config.yaml
n_layer: 15
d_model: 512
n_head: 4
n_kv_head: 4
head_dim: 128
d_mlp: 1344
vocab_size: 16384
activation: "geglu"
norm: "rmsnorm"
norm_place: "pre"
norm_eps: 1e-05
positions: "rope"
rope_base: 10000.0
rope_fraction: 1.0
qk_norm: true
attn_scale: 0.0884
bias: "none"
tie_embeddings: false
parallel_block: false
init: "normal"
init_std_qkv: 0.0189
init_std_o: 0.0
init_std_up: 0.0189
init_std_down: 0.0
optimizer: "adam_variant"
lr: 0.00102
lr_mult_qkv: 0.5
beta1: 0.95
beta2: 0.99
lr_head: 0.0075
warmup_steps: 377
schedule: "cos"
final_lr_fraction: 0.0
batch_tokens: 131072
seq_len: 2048
doc_mask: true
train_tokens: 614300000
steps: 4687
dataset: "wikipedia_en"
MLP neurons of a small language model. Each row is named by its layer, matrix (gate and up: input weights) and neuron, and shows model dimensions 80-335. Each number is 500 + 40 x the weight over its row's rms, rounded and kept within 0 to 999. Numbers have three digits each. A neuron's up and down rows have the sign that makes its largest values positive.
After each neuron's rows, "fires on" lists the tokens most often at its 100 highest values on Wikipedia text that the model never trained on.

L12.gate112:472464393506481522498484439510515490522516554530517489490441507420522514523435490584428514498506579536457567517503505516473466494509607541458490489445470535509517472535530522498461428463495516485470486497444514488467530508558491452521547548566537584523505519438532508568473496452555450494514502533551529596509458546441520516478423498484522560523534484509432533509472509551504494472473446433504494535444476457494530495535494495479516532450491549482544526426480473468514509530501456470491510445526436398468583537414536439465526453524481510479480524475541435494529472519510596475462468560506491437383589569473453469566479543414498516628453443552469500536542488593508490504497459483484477481464494506510501470507431517525412533486415534421524537543436573543466508547508482
L12.up112:444470419559455523598536452528497489533500524519545522551511523518540510579422496536527468430572518486498575511510542492487530460535549525482546489456511577495519518523497458503478437441501539491494442509474545509493530519540451443532488555543534624487516493467475565483517466501537460453561527547573530575495477529514526513478443557557502500537508515490525519467507471545548441484510409472426525549428513487514462474474525471524419463496493527467533563398556476530517524513522491517472555460534396470438482556413554492487497494468527473419485469508524496514519470486556510498486469528506521540432612495531522515571445507479450527556457534537432473490518487550551435419502542458538558471506513502482497513460438516458437537522420526464480504548452544540430503449508519
fires on: " |", " ab", " 1", "1", " the"

L9.gate1312:397451472532521494476516448467473502490432517521489543502464521460540457485515514566484528558481514534507496572593518555532404539441537502453536499448544487445458490540519537444476460544497466488501563580440600492485434459488553507478482498454523467522427467526538474444506570519510593413527522517464496528518478514461473454487485597450440515538542549489518526496484483490529469442449450497502444546510516514515568497469450514498488378448527517476573466520538507518411519487549547567459501495475447384430492417478497438492530490577531507446506550453443468493514440490441492506546511477517492466530513482487471558469574556478489470402556504480487513475497504515485441479518486530494494399416541528537489528480463444427497450489578579545578489523496504541526531472544458
L9.up1312:523461558473486500500533547514440506440507494487539503493459535504569516476504487502519560503510475420468561558538507517433572463521460473500493480493541526541424519507513468490426551423522465467459508460455521483504504539502536514425500488480520504554517509521535467532500532495505506499579565506497535491479431459479549501503472590519479531533549513467524491493441488515526456467358546514514475493507570517570503514427527480449522435509533513526522429549462454542501515457579511470408486538524574498492538445526480521577495456480509442517511551487502554511643538574385527550561508531532531461506531451486472480505475525521536528460525512469470519431533466473513448565537535476541562539488496504495479499518521525398520468516565538556538496480495537476552578499411546
fires on: " as", " had", " have", " has", " having"

L11.gate577:453374510466556535403541511571443457435561530489467496505481513422444534471543508509502517520495497508463457467542504444509470501542487547475517439486466400478505560562474529484505515481460520515462499523488534555525497462537544556458471471468537494531599473504498529497517497469473443448431544579456543509484466510533464519432547538508516488544487486526478533529490472501470524518520420474525480462484509561540506534535473548524490440405519553530461553548484479519487442554450544467566490490462485514438472486525447514470448478531475540533486425513535487514587502466486485481503476512507543435500479460436489503513553494508551510481554524449592527489507457473518571508515466450506419466516549473507533459499520511525503496519477485465466456549554533492505533483474481
L11.up577:522474551471492484535524483499499469490509560505429501491474504477495465513443538485470467493546508500568560549432513535492482511474520524489462490518532512498528537471442570513517545489461555515477526510420512441587526538554474529484570461496528505456550443419500548553473493482432594541602473513477507564554511450482501491548587465501545532462542523533501440498507543484526509471452542466541441534507439479536522524498512525473499511523569505528504537510510423458537489422495549529529553563539507510522533460518525491490483473467555479477465605472523517540483450517498462514550491507539558516523511485514495446515490584629530449491530438571542464475545581533502439485527413553489469452444468468478491471455497522545510570504479541462509520500532511467497479550468434
fires on: ",", " in", " for"

L11.gate1053:579529467462448495510504471450499467476473424476564467543458477449509544583500580475436511569538532550495506468521559518579490577534440521455517548439509521470579455523479502458532518570518552475466465465539521493546552508545473503561465475476532514507539538491503522542456519504463494532478474511506590474479478579453519479437532467483522488569539497532538481561550422558509570494457482434489436550505523507506476493452489470452489488501594503560461563532432497456504546464518436579509470525535539459442434438515486507461486509530452528418471420514520539485536457514513539445533508546531557402503486462537478534559505530490506456523489469453556392527544508503534521499499486551518415500455459554570506488484462401426480524538567433472507501496488507499478482546432439
L11.up1053:488528510521459497525465513502551504494541471502494570573507520471538540468436470531516461504488442501492500480512429502495484513485544378531513482514495547523464479465453529508457496523527455489553432420487497501547449484485544510509451538475490459469537500571458499549564567461565434533463486457520514532517469516546432457477480495495422456496453616557479487465492488549470451586528583500447554523553532532509497501538488434467476534492509512570523601496500586463517527492459524477448534505496489564545513475534515502497504505458472605509554423484473568479496445491425532503476505543488531445538366522526478451481434509530550476517555467544528571495499501505462509455462545443515499553458525526457482521469566545592522586492538492496455492542515587440542497501541468
fires on: ",", "|", " and", " tells", "\n"

L9.gate1119:577398533527522448498505448574482524511596521498547471526521485464466478515503489545373515519585462467434507478509512546560509493498482528485453444452540488472482526499543475562523541463472497555509531471455556623538513538467493515497454485530463479472467436427536474560472580550552488457481507460560495501512499533486451575536433506509447550499484548482548476566530485496572459509528443559518560446496517525488482519499569519497481446492505543498528529475511494516486561517401482534550461454561475462569431520531481483515492464543464556536481479463404451491576466532449468469512503510549548466504431453507491508567515518518490464514521511491544509469536434490537419501456546620486470450386485488493518487586488445525585451458558543444445486443528528517409541438515444
L9.up1119:490468507512509501507527492569471492521553506457453508499525506493621516475509528536465590454516437546435491475481513475558438512481477532513504443465485526509580481479547490486550533527477539496525542490467465514544565529530462549469526370614478510512540503530517467479476509457444440484604485551489488514525484522477554570467511539512508533528487606453587554567465487579442507505517501519495538547467510496545585510493520516433519465407514484531519398470512457450515506536480446543510452534515504515498561507511507442450538507595502535456501454558460518502614482475526481486547499535534574520502483496487509478490515556540529595529523459504515517506503496531568491397559516529478466454443483494502434501482495522505527528523458518487561546511483457535478514540508467
fires on: " |", "j"

L3.gate925:513512415499473541516515486450447548488483504535447441555466584471504472486451504435509549467429471566478506516443463535511500496606551529529499478517505572507457502433454462505527467457476516469582501496559532466545481539473459422519475482503493460457527471498555498505525562498520457589498528392469532515530533504514543435423495486464488481540604522494508458563573480514499441500552475463537497451528515477550493491505494655470531469564493502525489498480518507536535535459489536497455464495466520565525571410537512458500495481446499508427491503446474490563529549518512416533458445490423481452512488529511452477504472471505547556533506448545512468466515508434524464530532488555462454462467481492511510554484447570498460464536560546506469430494498537493458458551474551
L3.up925:463515563493454552510500497500470529494508447514489478549502491481473487481497439472462463433460498542546462444465511528531454416486492494466461561475489591495467475477483514470504507488492556481482480525495509476539517505514477545426551520442433469550509482510562472459462506537472541484508494493461562521535459562523497561501533520511495518403489476545545398419548513469526461474484496495537557457494519474505502504531464508477599426565546491492499503480464593558484443497557506482559508497491554481507498479569413468438482499425534539463486445474464418523431514472525468478547432483481498497480582511481508449480553453461517486502475468443484532550427528539426459546523514482527543500461528476564498526567478533554534478540526508573537537489509452533512409529502470
fires on: " of", ":", " First", "ider"

L9.gate378:539473504481404476502475466467493473441412495501490435439447517447485492530471434562504501475425526579509501476509441434464503506520568513504454480456493541480547547477515410519524486496532533439532521403490506486471514464423474401476527467472469561540487485520527564554462497442527577496518490451450466555468531481468553549566540489459456544497604520489500544579559459534522535463567524469575532449431452427559492542504449517576525503470522499539500526474503489527538505468519507523487424520435490441502525480436550461524526482506491472470485547427509512508580529406505580453440459446493545511478553608508443532487542560508494455491442425563544490510562518486622559503487430422522473443534429457527488466455492489565457501556498465471517504516428535592502531471473512
L9.up378:496525452515474454514482469518535490592473496499494483510489555520479494393534489467591503598547512519461438487468511535494566501488587500518523518531555501528424472487507486481479429503561471475493449478525527442492412510529494511488518478450495426479499470449538496488512463502540504453468465513515451577471452508516580486513520522453510541540499551503437518553471614438477514514482537537464432540470477432505521449520459508519462467545490487503390470490431529514494570504515472504469592491504431547427507503501528507477481523445455527449462532508474481519479487496531549462549533535519506541488502441590502521530540516508524497542461559506453480482464454519508489470549522593471545470505574514498532449366437457512478501574504542480483514470432506461457495460490436
fires on: "-", " the", " c"

L11.gate1100:439531497492488572458489515479488467512517522520424457559501404521504443540523455479434516539380468476491520565525443529577589468471512491580461517477487534542519496557497467543494531495431537550482497610526551507435476518512509451547512467486462524490501534424481575546517503493515552504510511509527470526534531532534514493489531439528471485497510508457470499557523520629439502452510588515496405453537561557489529579501476477548572540462481519444479497514500471469459588449525491564488510586501555482500474491511477498520487481510525488475493516459526594569501495436494512449465542491517537468472425504489512501454517555535453491418495506465536525501531456549545493426477426532524502504459488492544526538451392532502511557583456424535496489517483449577458455484527536
L11.up1100:483505481520472440546465499608501603548476499508518530472470580502490490539467517519469466485540482508514407513504578490538461521529515561580524489501498546432449517483511520522533510464432508391556466503469459453493532523522553492506476491516415556474416483545468517483542483548557480512527560490512564524543477511472446490472521464388475446475555539541465587503503476488489495473474446459524535533577509499484445442438468526527467476519509547513456536519574511453578524554511483490551574473504470526471494497497440517440456538437512464475441519485549484559470497583504495578511454450526549581463535497579578545494477524479508553553548487572493499587501580464471548495459546527519541475534475618491413534553474438494464540454528547503449501511526516524446516488435585
fires on: " |", " surface", " World"

L11.gate1235:488479516544466517458546517534530493476526570520478478498540529514453514521483552492504525508478475469481529507515549432538452542387563556474500475487481515549497486526508522493472514490474535507524523439554472544440509485542470491519451466473553495453520494468473593462448520479531539505520577520471512490471443500516505488418509473488590535522480473452483550529512530555538488476470499442555462496563511455474543513544502534480476514470492473526518545499470518503550493503497511512517492471487457469426540470469495482403510437569439490477472565509478513524521480481563494548509430520527493466552465414505491444522537497458503526506538448578506469530490481551499472550588509517421439349479463443431495532523478501504479493514485414506474518468484543520437494499441482
L11.up1235:501499529552508531579554452541455489444525519515443538482533524475477408547496454460494536534572458449506469536523572397574442512399546560479477443503495471551453555494505483544548557541449475539507465577479504538464535469545470503488502491475544456488487511565453451492473490518499553526545593476455453503439511445491417520417477480503514472464424577428477468463485543593541481498479476463564486514523473468447522466507454516441446545509497514546486525568503462524533485499467460495550482473527525462517620509530487481491545476527439455515497556519490530559499491515552478490565465483527482503569478448538501465545512528428521494469542460498488463469469541453434514518573564470505511458511513441477504532552514475512539476515523415511500520439483543462476501469425566
fires on: " as", "born", " by", ".", "-", " of"

L3.gate724:449554519500506579554526497429500526472402542554528578606457499522441554522509562442533522430494491564488493493471489510492411492519425499451530404452535515427508533478521459484581457481487512533552472490510431422473480574491475475471528520513477494497490490569493496501515485529529445531522462597441448487503563425455558497490532460503530499507515500604485514514486501498483458531466557518487438551488576420481535524500490548442545451585536452563479529523478509544543539541519489494467445534463522511527582453508451479488491505443471502483508469550522503572525554568480471529508450506489476517587499537510564472461512519510572544510498453496467541500507563456441494483583513430505503482490559516425513508477520482510450534505443459526513514531427490470427496507488569
L3.up724:509514539585515526548460475486464511483538516475565489532429493594495536495485539500494499415504503494496385491489550457530438426510502486479548530498531572538515450483457502490585463461491553428466553461509499455509543464514473562421545483516459471476439499572539548464578470548516501543501469579489514505552477456489505552479523522477531495483477461566528526497480549502464489466512533565471467501454553471525571480452489454490510481485504493561486454534517415535518501527469521587462491523571503494553567524534417565449455547440536421428559431591529528562507560516492456540465422447456505531513527504495569490534581450402496509502517501475514522530506508438454509430554532505518585521531478540529486534502474477514506491492462509482488477525458478518508538434522535
fires on: ":", " of", "ches", " consists", " includes"

L12.gate910:458504553516537631495532476566511563547521488467482445490476468469421479590495549481427444419477494530487478553463461482549423511543505494562549544452486532452491522507460427479464488603448548545513547510540470488506415458481469525513488446507482491473459484457479498536561472562511491470526526425528436530561498481490511584520467489496458514495537514499518515568526487533457505470461531497514468523480550479523561457520488552502527505419486538569530535451559477487488539575546471490524481477542449504528531462487514556487505437536474566479539549468438512468449475424486477592493540477492584515543459539514456480529521502516474522491460500525487503489508475494541490473540528464440477475489484448469470486488495515470438475537483464447506501509472514454479446450574528
L12.up910:483549570463528503500517529556466436489539515507457450527498516513476485505463464585588465508517484494520569450483500528549462500439529496466442460487544475523480525499520475540542513460472544480494560508548455504554598518536493457573525519447573479453454440485516491571499505483515483502571529501486452505528494568474509472481452500493458528503421528573495623523464446571488525515502459484522503439547517493439418517469513415504502483438490483551538500454531517552558500487476493532521519487507448488484519490505442493510484493559482470477447480505521472509508466444472544488511483459505414554464540480513509474531548498535490518481581498522502473491519447504496484491549524507578571450469457503518435492546465553532551445500503515429475545490507540422581509486530519
fires on: " and", " or", " as"

L11.gate1260:491505499515526601467542543499530492487501518527516490530405525453546445532548588480435470505518512495495524524474537532590480538460487506511500396442565537493515504491531554434493427509453543433435552559546486580465512454523559461551489512445471525547477491443467533467461508554526443436496480512504456503520554481524560548445525477520542496546518519470422534520566412530555496478486459534607504494518461449473497544463531573529507507386481493518539546575503396505527621494542421534500534517502481452488546493442515542518497515565467467470482561518479491522487500464494432486454441436482559489507540535512451485544484558485482439406499552427509499572523542504513478454537543495425444526506472433585551474559512455513512419540472440503492492483540519525558485482478496
L11.up1260:510475466493548488554452504514429507465503456470481499478494421511473499511455555492520455502504483483541466532491528510506558576514543477538581509494517525447462472513503409452488498495539486529459501527494501530479502541564554431508438513518548468449462442478440516534522466510504515485469497526441437546565465486499473512528502513453502474566494585486520522569507462480476417495502525432471482460499472529536433580510527519434536457452514526520491522528574443505523505539540421554520469557486455449485514448520518549586492525461501441448477460530559513548484571469512482598522452544569474514573460546404531507505500509601577511535438525431482487529496532487507552471447595512518478554518448464553511520578538497496551522494562405492491578517508477492576526481481529
fires on: ",", " and", " well", " or", " but", " ("

L9.gate819:458558479520511515524454573461484489553461555510472461521468491448442496399523393420507432494508458481475496559580438557483449514505534508495564463524477460526517542578535530490513537429506418455465459545429453502524463422544510534449472539527499542458494450497440477468457576528517536552573496475459464537515567474565467479475494482435490487461544477520517501476456511475530449520508508465466522490496487502497467448494511547513532484416479518448510505505461601436459508555467480528473483441466486484483457519494538486513547510493469489477532564593493540495544522592519494492457422537525556447547543543501500548493480513506580506589580538505567556510529506506436519527492557516551502550509554528565531511511506524423521479437454550524511564472463511488526522565560479
L9.up819:492520526524551530461540501539511588528457476493462521510549468527521505491558520518496546552553507518495578571502522537563488539494519481556530516471494467509478503513483486504457440522452479487577461527477562518485501508498510512436542459490602519546514511562517556513490499499468518506530511489562540508492538540462552531470484533449437456453523552457465461448544532477521519504441532492487480445581538471476569441494511463564509490496474547561503431555527517517486398399559489492481487505430485474555484467575489471499464475483439452498527513504505437493521528549428413532467485525487479417475453550471554436507559486541521424422497579482511529462473526474566500546450471500508521554555494508529525493498519523428499553542461478470463546512564450449445480513452558
fires on: " had", " have", " having", " has"

L9.gate1274:459477514538467530494489488526504502432519509515427526511412530487529529459523541487461527465561484517497458479527493577525496552511552485485507542480548527525451426533478452535490404474482502499500531583526482493503472480483530549479447503536475576506432467496548455481423543509536486520462522551509467499499533529504510515537536480473453522454494502514552441559472568533596514480440534554533529475453470503550471509468605497507567496388459530517474475489463483457479571535531475560429471580505484486501491447473566556493515471542530435466512538509524508480474458484483447548472475515600527485422545434473472548547467473552520479473478406530477485454489493546468565523479496433531492443542492494469525501506480437505452594489518482499504507518501546548459459447486526
L9.up1274:542521506482538529606473570427477567518491489554569456463474496528490513583481469580453493506502479492443490548476607511502442537533487520582495468477507548529529496544485515529503467485532451488431606502441440455485529456515502555558453466495493442540447482525596476493506506468444460491466538516480487481570485513531539486537468565606506502537606417554507502560524569437496543501564465467471450519424521516438537489528550506528511595497491506465463476464441478538544472482503552467522515497453465445539539563543473526527498538534495495511497515475476520534526588474478520496456546516484458482516517547524486529532471441476417372524436546504485489466507483535492495464505520418558516518518485525481566487464509466506485517511482491505544491493518496502582485382477495
fires on: "'s", "'", "s", " 0"

L12.gate364:438458422509521541448544458583546527544509516507528519507483475435483495529577499538519587463504500555470519497533460546549468578446480486453449406518487539560561375444503486522550502472462558549450534358445413498491464479536471471574542446492577465544564518510528435481466516479496521469526460469454524523488476501435510459508538535544555545503501469434500549548581474547446472514514520509490517449525529461525457541555502501523546515485475471496509469461418517463473497394471482534512503568501440477404470500531576496452596451526503496472500447494454487508528508529579530491509448509531484443544485460478478493519506456481491466473581509458497479493524510533534471505503423427575432482513410485493512491511516505482496577485454499500489454494474453549472527527379492
L12.up364:473441496484506466425554474484423451469391489606440544563485447475536526489495451488519572588560500455540562463506561534520523516557473515462514441473449478457543560598518415547558471491462459464457504520415518501479586560527495555471489497445516502487527388515489517544514469487493444496529532475512463496466530470455579528451466481510501505575529477541577475549434507512503492524472460576480539540565526456535426507573499485461497525462467459493480510556510424509560463559468529471530396528479449468499509493555530500479481486533507438470465477494470431515460419527607420489488453517549529502531531467473531436539515455495488515388589532515475441539505523445532494426556513433478504505515495517467480502540483478556493477499492551479453480497495493533557516496476505
fires on: " to", " with", " of", " by", " faced", " from"

L11.gate1284:518409478561492477488496552599441494477482483566514538496504535414501548472510494561554575482523538462516493513558492477568496474522534519476430507515508495520519476560491541565508545536531568485446512496469458479480496496564448506484546595434459494563565539517549476524443456470503523457525498533471540536482531590524433541531488489527506512549492492517494525445501472448417485446526477474502480556470472503529506565483431532544546449500499499534514480552490506540519462526541457487512484428461509506388501567437420429468517521563550564495530506496491493511567403491511502488416491487559514510473494468504499537431522516491470488458444467542516439574488480452455531475499512516519432482485473484484468446493506508521482490477492414486480422540526518522559479504476491
L11.up1284:530446542477483457498524504509479386541560432481488483459485445565584502449588565569427487509480588466522506487443489602512514480552506478446452519546443463447475513483539497466512495502494533497483424540467552551531456519536504481426451513499506474510486540533466480480592535478419469582521504506570495500522502510488415473484433551467439479513432510517568487496463534516520480484474489492503448527509533555556509534480529499562508511526514518513442556457464473494462534513439425467450530421499500441477499485516556477582503546503455492554513519558512521507466468426468523535526520493503460525466476473452504420470526508543512455544487503465532498496473478475507496497521551539518474524466510478525505541523504482555505485542487521555482547494535564469578439548477482
fires on: ".", "\n"

L11.gate652:502493442496496510511545483508524481410488469499396467501462503511467486541591483542517510452460553522475519456543499442563513495524589495480443469463504463482495516526496518528504494510417607624473562457489481536467504469438448476376492507461443528585486472515493544462498498527512523538462438523478503511422431505542440552505486582452514583553500479521490516457507499480412537440498479492428546513555535500552564552544473520600546471537485531525550537523516518436512464509511543508516444498468448484442493558475513488464516476499565558482573544501535522579484448478530514517484518503524479564424507464478456471510457494512480476580532414540458463507535446498493512531432475543467477512456575464437550492508472496567421488523484477504587462564458565482507501393474477
L11.up652:496512517506548500475507533547492440579506453511470473485451466494537526504588484540454468454452536469457544471545455423482536471533553497452451463530445498520547452477441603492511520590550542555511557461471564503455483468467517497425475533451515509516519418522472481481517511534383450473451422529470598497427419552496429476438467508502474529500441480523479509505449380438490494519481437545462474471506479472463499517555522525509498492494516533504409555501461463477503495517500490495550496488520517461425429579514557500425509486517501513554494456467471473502513461500493487484540553431478485507458511535523482503456529540505469453529556542490460522456532455556539543512479456539500490546464499533523503539498517489508452501450507528483512460548478490505475539465446455
fires on: " the", "\n", "th", ":", "b"

L4.gate542:573490421480511490536511508523539557516499488541546518450483552476503446481486473471504486526463478515450519475458449567549447526444496570474527462469489492452513471579469558487456503497596496496507471520448456547489511515531495523499527469494460550521508553464548475539432482472439544559459606556506513444415445469415542468475487467566522469510472503420531557528478559506458543536496545492532484507539523517481599526548505498485502561448563494432568479580521497557463474524494542488501435506479512405425552474479566449453477456521453504447490599519569491479569545484466477474501388554551512429501548529501516536470493508491486601536558543512494463511513418563462529519506472493504504482509496482557539545532491563471510499449470429488516495488525484562530472457525427
L4.up542:632481381500472482472488589480558531522580514565540539480501588503523448556445473531445485434523450473540504506468493474508511542533444526475535490500486510444452451592484511561547498505517476531522529466492474543475548517516493526474529434467498477454501525501525498519491456499435491473439571499509517457496453490502525529533492460587526462472483507481485534517488497489462492523480547448511489536545537534489523579515509539571463571465503567487532614584489477548415470522532510523505491467402477501505534492496506486488419514486482466480557512501517478458508565463484458501503459530544522437549475486468542527482410439476448537632468510586536478478482518507556553485513505465543491485507551527528581561541461530510464611441450514484521519486540504596502489465503469
fires on: " /", " |", " built", " owned", " every", " constructed"

L11.gate193:527487480467544559477518500481502453524483491533566552464496474463491522495513515428480499435526589490479487519487493529580476552483505525494464506435516441409544476482482520552480495549482462522484484513515398510548511520554547477535526539465553532448544482511616500483422507514420486463512454513481480554460475532499513476480515473532573563459482531513547556518498505535506441414440482448521525495485494502446515497515561514455541489494478525530529505487499491549533520499560520510428469503544486431484509432493584467424500479529391525448554490575498464497539406543522483446509498471507553441476408446475486506554496575508581501428465483480469527511504454465474472576483444523543503426574516432528513545503481451513468484505487452467509529587531509508473505516517452
L11.up193:533535549407566555522434524489455497440511464468528498494473554590496531507513533429578455448445439496489447523576524494520543428486560535463479518508530476550472497515533502579531452467540445519460519520536380491492521497468461524464468452528491508494423519548600514486501500439438451535468512475538549457481474508577530539537472534509487524512538438496570529445583513445538535547541443508561524486529505454493574426504525534465457476543507505510485423510504445503467454468453457584476509517472468443496485563441457487579488564474545456517586485527576512494517460490511518573519502432509477536541390509521498508537539488507527448503512555485540538541500443422538479494539453518493489498484484507478511420532522423390473481478516460534542491567424522502524454538554522
fires on: " a", " of", " to", " on", ":", " it"

L12.gate61:546379450473496460444475534418449476505529497464481459510441537501419486508487500542456484475540471475498431555477528518551532511491507465510564565479507498517486468458476488481515520527562525481554547561561463497491546549546492452559407555455413444508426497418413539572483508410492504556451431489511496490471533535461503600514558436488455462559586483583511517439533562466514543525458522464454463558479484402549522465453469471441454498483491507485456576500495512502466471517474498484466496525444536414485447490490498500454477578506570526496468492474473488413500542456556440588519494464471488503510520498487514528561479519531460533488503532505533487439457508465446503516462443492378485502537577500547522460483524401471470536519495457463455472514435453519507492479535513
L12.up61:513504522557448464572518490522551579537475472427513580425563512477531474592473539578451405572548481496456482498454521445523514505565470522591515499474449504543460486495411443453464571516559508525465537426619487503478509540541452513491478478547453501513488516477516505435496458518538503496557491477512508505446486505445501556464461540582486504483448504510505454572495478524479387569451506532519494509489520493451542486486499491459459502502454475525485484548470528514566484527508465454501435523570473484488491571569455585546470514558497550462517470532448480472530450554479518539502487511540558486504537442521521526535504475541565581562449483559508460435508494521484495464502511545552479547466510543505478469484520522568512493454526515461468505473564523557429443477494502
fires on: ",", " and", " American", " September", "st"

L11.gate765:571480445444496447410556465578446496507514512509523405458521539447471561480541435492487514545515453497428445516496518519556554516452449520530427460472495492505474514574468604465448485477415491419513434587513438541464536532423509522526447553504507508500498498477487501468448429446436527438517469496505501492499503526541540585517491483452412464520509435575499440517471532510505593458459482487465579488471507586559493499462502470503470415511541537497446501564523460545513502545497477482494470541473436555456447514487484437522456482534540470491493541504560579513490501490510446446529481496549526386465480511480572553476527571522542535514464505477545459573486537480489446448503487504475469413513473567601459558485466462468540473519511502469549514556498562534483455486544491
L11.up765:556516473519579565573544514502512564494508462473425538464463537576529483520497566449474522429594510480518560517528519493509505522486479475526549512492500530585478498541515589477574506535453476517563514477481473516560457538553537509489471409510421501507446506567508511505556500514511439504613578502510539463478517498564515498441453462506513514494497600494490466452445547522464384507436469522500443566492531511551529502495551553464455507484549591464557522494499473523518515478558531521533485509502553511510514505470451469456498490498461519492549508526439504520476464546462501558586485541616552458497516496558539491533427536520513570519518464530494518513526524482491497435524543545549473579456535501454458513455508508566499546443465467477563517496547538555531541534455447
fires on: " |", ","

L11.gate812:524508510514511612487535483549476416549506510456453446488486507542479508500477546459496504487478548529499502557481499480587486533485541510586542471556497507510478531519513499473491501524457488511459512515549479448511420437546490533487479471469537526429494550503530517504455544529515471482508471522533498532501504581572574497466500549581524499562515477422475480577478579491525546395529530541573481479532481485559506517524573526558534529481511532528472478422492503536532529517580523600563482510494507493514528504520513505532534480543463455439547516526442493584512484432518513460534502498488513510452511529492497494466553440491519444474439521482555489467511511487480448413504478519533505496506479465502540531476439529474522518552462470477531442488461522501529505518507521
L11.up812:527521513519575552433555506580522451433470540500522524521488520501561546455480503501560487558529515504572446500519527459480492531505519563417502430496517463506460429528548506517586499511435537495467498546445546492505460546488573417590478490528522476474517521517491490533541410474414467526546560548416489536448489556534508489567479388500564527515502441451504473588485458452497478481448515521484506430563518563522499457479520482499427549504463586481492425518547434456476461515582499518500509507611423498458442437457527518508500480542505435467490534550514490485547464466452480435513518520512517502541566511498487454473576413497467468452496502412515511534498517501582545509516430413556544421490464481538523462521476559552526493505503476494421508503558453487476534517538449
fires on: "-", "p", " and", " or", "/", " |"

L11.gate408:526570434508510459515494474543467536460494511545470510503473524453510441505519528409506500493403496471465525504518460521584524496492501511546492456455563500520495561531549521516477503547538498491544528551511535499509549474462540459486554511566529519476507504509460460525464492454506496457559583528453528449456555468481509462503438499484498482554531500508486556429468507516505491527466490506504512472498498494521559488514503477535505484552450520484508495561486479540562504477468510581568526539469500445473534480498502479519486411524536454561514530426445520459463460508549417467498487522562523486574478461515482517516420430466475473456548509403513468488488509580436461488471468484430491407485486527543478497612508403486465477525463503522496586503463582465494459547566491
L11.up408:505517450550542470445487524535514522492459448537484485457509472426551479509525524461528516492432438519474534548519569442515527504498476469465482444464560545479502491456507541521499514525461443471505495494571426433511548541523540497532473446528525488481509548487419539589420480472462474541465578480496456496538531559534543443426454488498507501531528461471511533534494491564502528528514532482554491462487512449501534597540509479426515489537476517490549569567567496562503506500512438532524516458511526471437515488469465565501470437530381484556451516502546483447490496470438428467474567541518532498521483457515513517524492470445424488465450567498469512515485525516570513547418527535548487465485559462443531529582471504431480524565512472496511586493457493518520478492480473
fires on: " |", ";"

L9.gate415:493485468454491559478482490506535493501506542479505442465458457447497536494486481435505506433535505533472494472481459508483375527467473501456527499457523536513528447480507507559471590574538508537516585459457519460435544429506543526536480526475558498594525462458493497575465555542497492529437496509464395476541463542489506386538461538532516490452553538464527512498501514584436430478536542502545517495507499504478514540549516501508547489421480473511530516525517448492461518456524477528489511523448507474525454591495491478428537479614421504517528438435521552514475541480521461417521454496429464471489411585476485510502470452576474519463436460497538438475556412516507518532471459506471467487505480468536581496539529449477514484479509456497525507586498546500457486605523465
L9.up415:446474514496555508528483503598425490466542574484505506472588523518560479439498437469559517516484519508461468553568541512515418495480460522530553458473534538572489387493497488548481475501500527447411528474452452410474468495476575495464494466601494515537474538493510451519529495546570503446468549496453450558453479566486468492552488504495510527545507516524528519472492483536408469548559502563485506427477547457489478494529488451491468479473497518523542449499502505530509520459510496511537499488487527490430483490427527523443479484523493477435515520500565491560464479469493508450512502440499529531508480516524482530540566489517478539463501550432548472457506481453501466532431445507496463483488476506492562494448552535546507544513513491505442545490433460498506546481574492
fires on: " and", "s", "t", "p", " speed"

L12.gate1197:502472506486500499547531482457481529520458515555548528522483539473505461512458463523504500550525435481449492558551526521544577530505546530504481533427549521466527503502417532488477485469540497488562455538472426561490601558500520497512456476498574640456514447522477531500445575529467484454544544501518491582449523581423552457460493492490569480490552560480381551516495458538531558456513549481440511480491494523450514491568498510453536493493465507406472530591518499443569620470523540496511473558538438517507523557471512537498502500454491524513438446421466558477480504416492520517439486517499485557439498551504490525506505496519536552478588490461529531526561502642571433498503442466505464454454505513506466523457489524539451536549505446532521518526569427508547527506492491
L12.up1197:495464439535578562457488460566450517488410405561453489494484527475441443528484569424578494492456505464460506534504517434509539516515557425488489548428449546526449551496545490460526512497483482477523455456525512471466499543461485457476487504535461506501448504489446464544527550465458459531524529552528558485578493501536619528501560525524435487530513460588520496515438477546540474548478532459567468515466559423493506514496474466508507543548533570479467533482631484581529521596495440565539525542502459454507481487506498530467461465469422563436457482539527521432470472493445525473506502462519498537561502467535570547501533478547504494523481595492517500467463500481570485495461503478516531458490494549439531452542485431479496534493534550477445555554477541558469460538473539
fires on: " |", " ("